config = dict(
    head_dim=128,
    beta2=0.99,
    schedule='wsd',
    decay_fraction=1.0,
)
MLP neurons of a small language model. Each row is named by its layer, matrix (up: input weights) and neuron, and shows model dimensions 144-239. Each number is 500 + 25 x the weight over its row's rms, rounded and kept within 0 to 999. Numbers have three digits each.
A block is one neuron, or neurons of one layer that tend to fire together. After each block is what it responds to, as a language model described it from the Wikipedia text at the highest values.

L3.up285:512523528503513451520505493490500526506519527500497523514524461511504509502486467446504485539469507484464535545554496479535477520517547487555524480503448507497513528562523479476523486493492514465512481514504482526476460517453512509483493486505507489490463503548532540482539489493528439475
L3.up395:502508493457540488495499475509485469464547504502487509521552459495520507441522522465494502500490500491485543502458507522501520493480489457513475527517505546502512502520537537526498467532491491513470491507492491491518539531509466521514494520488471480526444499532495542452526501500515472506
L3.up724:501527534488518462507449514484501445488514490501467518490531478457518482489488476482503461469508468496464480518495517521541500484507504495502525468562475519521517543487545489459520444492507507490481464512537457508490518540492468569481503502528488464518481511529520552470520509466498465512
L3.up835:540492521494523473512501508483487520481507506482450517501550512507473466537506467510482489508502509500461464514483510487497479466524502468518493522548492547513474520491480495501532482545501468523493477532559510488499488531457503525515503496486498479514478498510471509518468509476561499517
Description: Sentence-initial prepositions

L2.up73:477536549532505459521515488510464465505519477502465494490518538505534460522482489488481485498494487504468484499525505474497560475514468484530521530502418510516538540507499505503516506490489482533469489492506505495532508501452479533487496487498485486507558463521529489476487511464495469495
L2.up97:506513504500533509516520498501497507520514438497500478477511499540494480496500454471522457501515539482476520509525475480525528524501495468527523528519481492516489523514536459544480523509473482496514477521527500506528496500483475507534514514494450487484522474478546544473504477493521455534
L2.up199:523491529505551486468469489461509524508508517459485497462461492552483520502470473516487483509522563504446485476508515545506516470518451437533433549526493526482495550548536545502549505505510510526497470487532475477523499495467466528472517494529480453506493522545488517488518502496527468467
L2.up505:527530500494529511494471492494522486474534479475463477494507482535475491488485428522535513501506530481494502554505517537530477508518510458525500518505492522512525536517572500474499535496536519511513490512539504541508421505500481454526484492513486470477475462505545532443519530477530428524
Description: Paragraph-opening "The"

L5.up650:493495508507533501497485495472462449514512462476478512491510485439472505504479498492523468515519490525548479453529496506504531513510475517489510498523489527492528490501496482507489496555482485474484510500499537520497521461480471524517491497512452469509480501483489512533486497494463494470
Description: Table header cells

L5.up1515:521486543522508492498503524476507523497527526492523542507505498503484520462462461515511507511509472495470460510558503495523503490510518496506535562518463508546460495556490528516537467509511479481477463557487494510483439489464520495523541490510462516505493497549506507515497519461526469507
Description: Clause-opening word pieces

L2.up207:505508508528502476519447492458500474471518475520499512509465496518539485514506485491522484530487510526484457521487500486514471519484487549531504549515459516498483503530466536492516520507497488475473474490549497452512476510497478484510507485533478476529530473515517522477552542503500447466
L2.up1000:503486505486503464502466517471487551482492542533484493479535500473494508518440500484515439527526486504472481538521510509487526495509514489521528505528484508466531495488472507463508538475504480459515551483532545486487469517494506466489499500498481487527463454511543526479506524489547495479
L2.up1044:515525498497494460537479470479486460490515488472485516489538474478524455478442477523530541535498509488495475513495504516525507496478477507508534479532476500502492464468447507466477493466531484470479519503508485424514489514514508499491479476499525538528518481496535493469497514474519480498
L2.up1138:522484488463497503519441522518498496478495487503481487553505460553507472508446468476490511543525510525491446515520500458502448498510547530492521518502490517501521544501531491486493530501537518486494512498525491503517482492502499504535517504531497494526507481517505483424525520500465469498
Description: Biography event verbs

L2.up214:485509525513507492504495491500456518479494508485487504476537541502535491495484490474452466517492484483487442538493465477532532515510466519526445515538543512496521510539467515514503528488490466523454467530508539461518500506473438496493472514461512510523482501494482549484551537471531502498
L2.up869:482503489537507502509501520516479458483521466472479507538517539506511508537488498516473463521473465511485507516481540516511529490475496467500498467536555532509518521470576542561517490447433514520490452504525549506501452470491528482499507504525511548542509452499495465495523510468513495490
L2.up1160:505508517524484472500469526510454467513518466507423504537518532484517491490507520475432500500480511519489509511492516501500547486501478521492513524492517502475521479487507578518506489514437515496488450512475511563499489536463510488512502454491518538484548495485484529513511526512509463479
L2.up1311:485511476561524509487476491531448464495517509515458516515540507484506512477501495500532438509493445498467509518543514496524555516483521452503487489529561522534528534469530562517484499514519478492476461486510542497559512492489557483521514510488528511490476510507500496454507521506490511510
Description: Table header cells

L3.up346:505533503511450466541457496481466479491516528527466497520500493491537520446490505474538475531493488484453513513549517495545498474457504535493500501524515512526496487488480529526516568500485474555466489488501476495540496482473494490534499496502480509528494507516511488539500509493492461482
L3.up350:499538536502513464509470533500448468445483507497452516494533535471463515507500442502503433533499514480467477519495483536507545480530540511516508471490485526511484471497501543475511510495501492506496475524495480502557497489559464436544531473491525435517493537509475537492518519527508514455
L3.up600:544529525512462449516445485488488453476518523493446513537480499484505465505504443479554484520476537461477501446484541506507487511515477522511498461502485514453494464484505522433518541501539480539467492514504502446552467527493510471535515499510488500495463501543480502461507533491526471470
L3.up708:564493520484502480546474520506487464503506512532456483517496473490507520437486469463539496491535511478517490507488485478494498517437500507528495494490502516446550504517504519494498540488514502528519467491501521485517472529498486519500521474558475469491431484534549519460501493498471531506
Description: Verb after subject names

L3.up365:524558500525477538533471473500447468484495505489470501519503515528463493525478478505519487487492514514511477515505457513523546532525523488525492558555521512453504484518498526558499507439459481522534506497510478540524446481509460492543438453504536511537538495491507556468502524456521491506
L3.up612:501468519514477475511487521477471468496491491504473510526531488520488516527471522482496475555508511506510454508539504487525484516505529506510508524521499498487470516487483532464493474483470467514442460512519510496474497491477526485582490449551492501472531518463542480494523514487517508464
L3.up819:490504534520502497471493488504428505504530509529451535523521483503466469469457510515524462554514508492520468532514511509514473458535518487542499522562490483454491501494495508509489516460457494501461436553515480501516528512498492466518493479488513531515490498482550499445537497473461422442
L3.up1404:519478511535482504546495510468452471502495446477470502525505470545523488553488473445449476467484500517503508539509525508496509509516494478527518513551499490493503511527519504518476495485487493482451503505563484485488439475499463556497469501495485520511491496450526538450527519469499469419
Description: Table header cells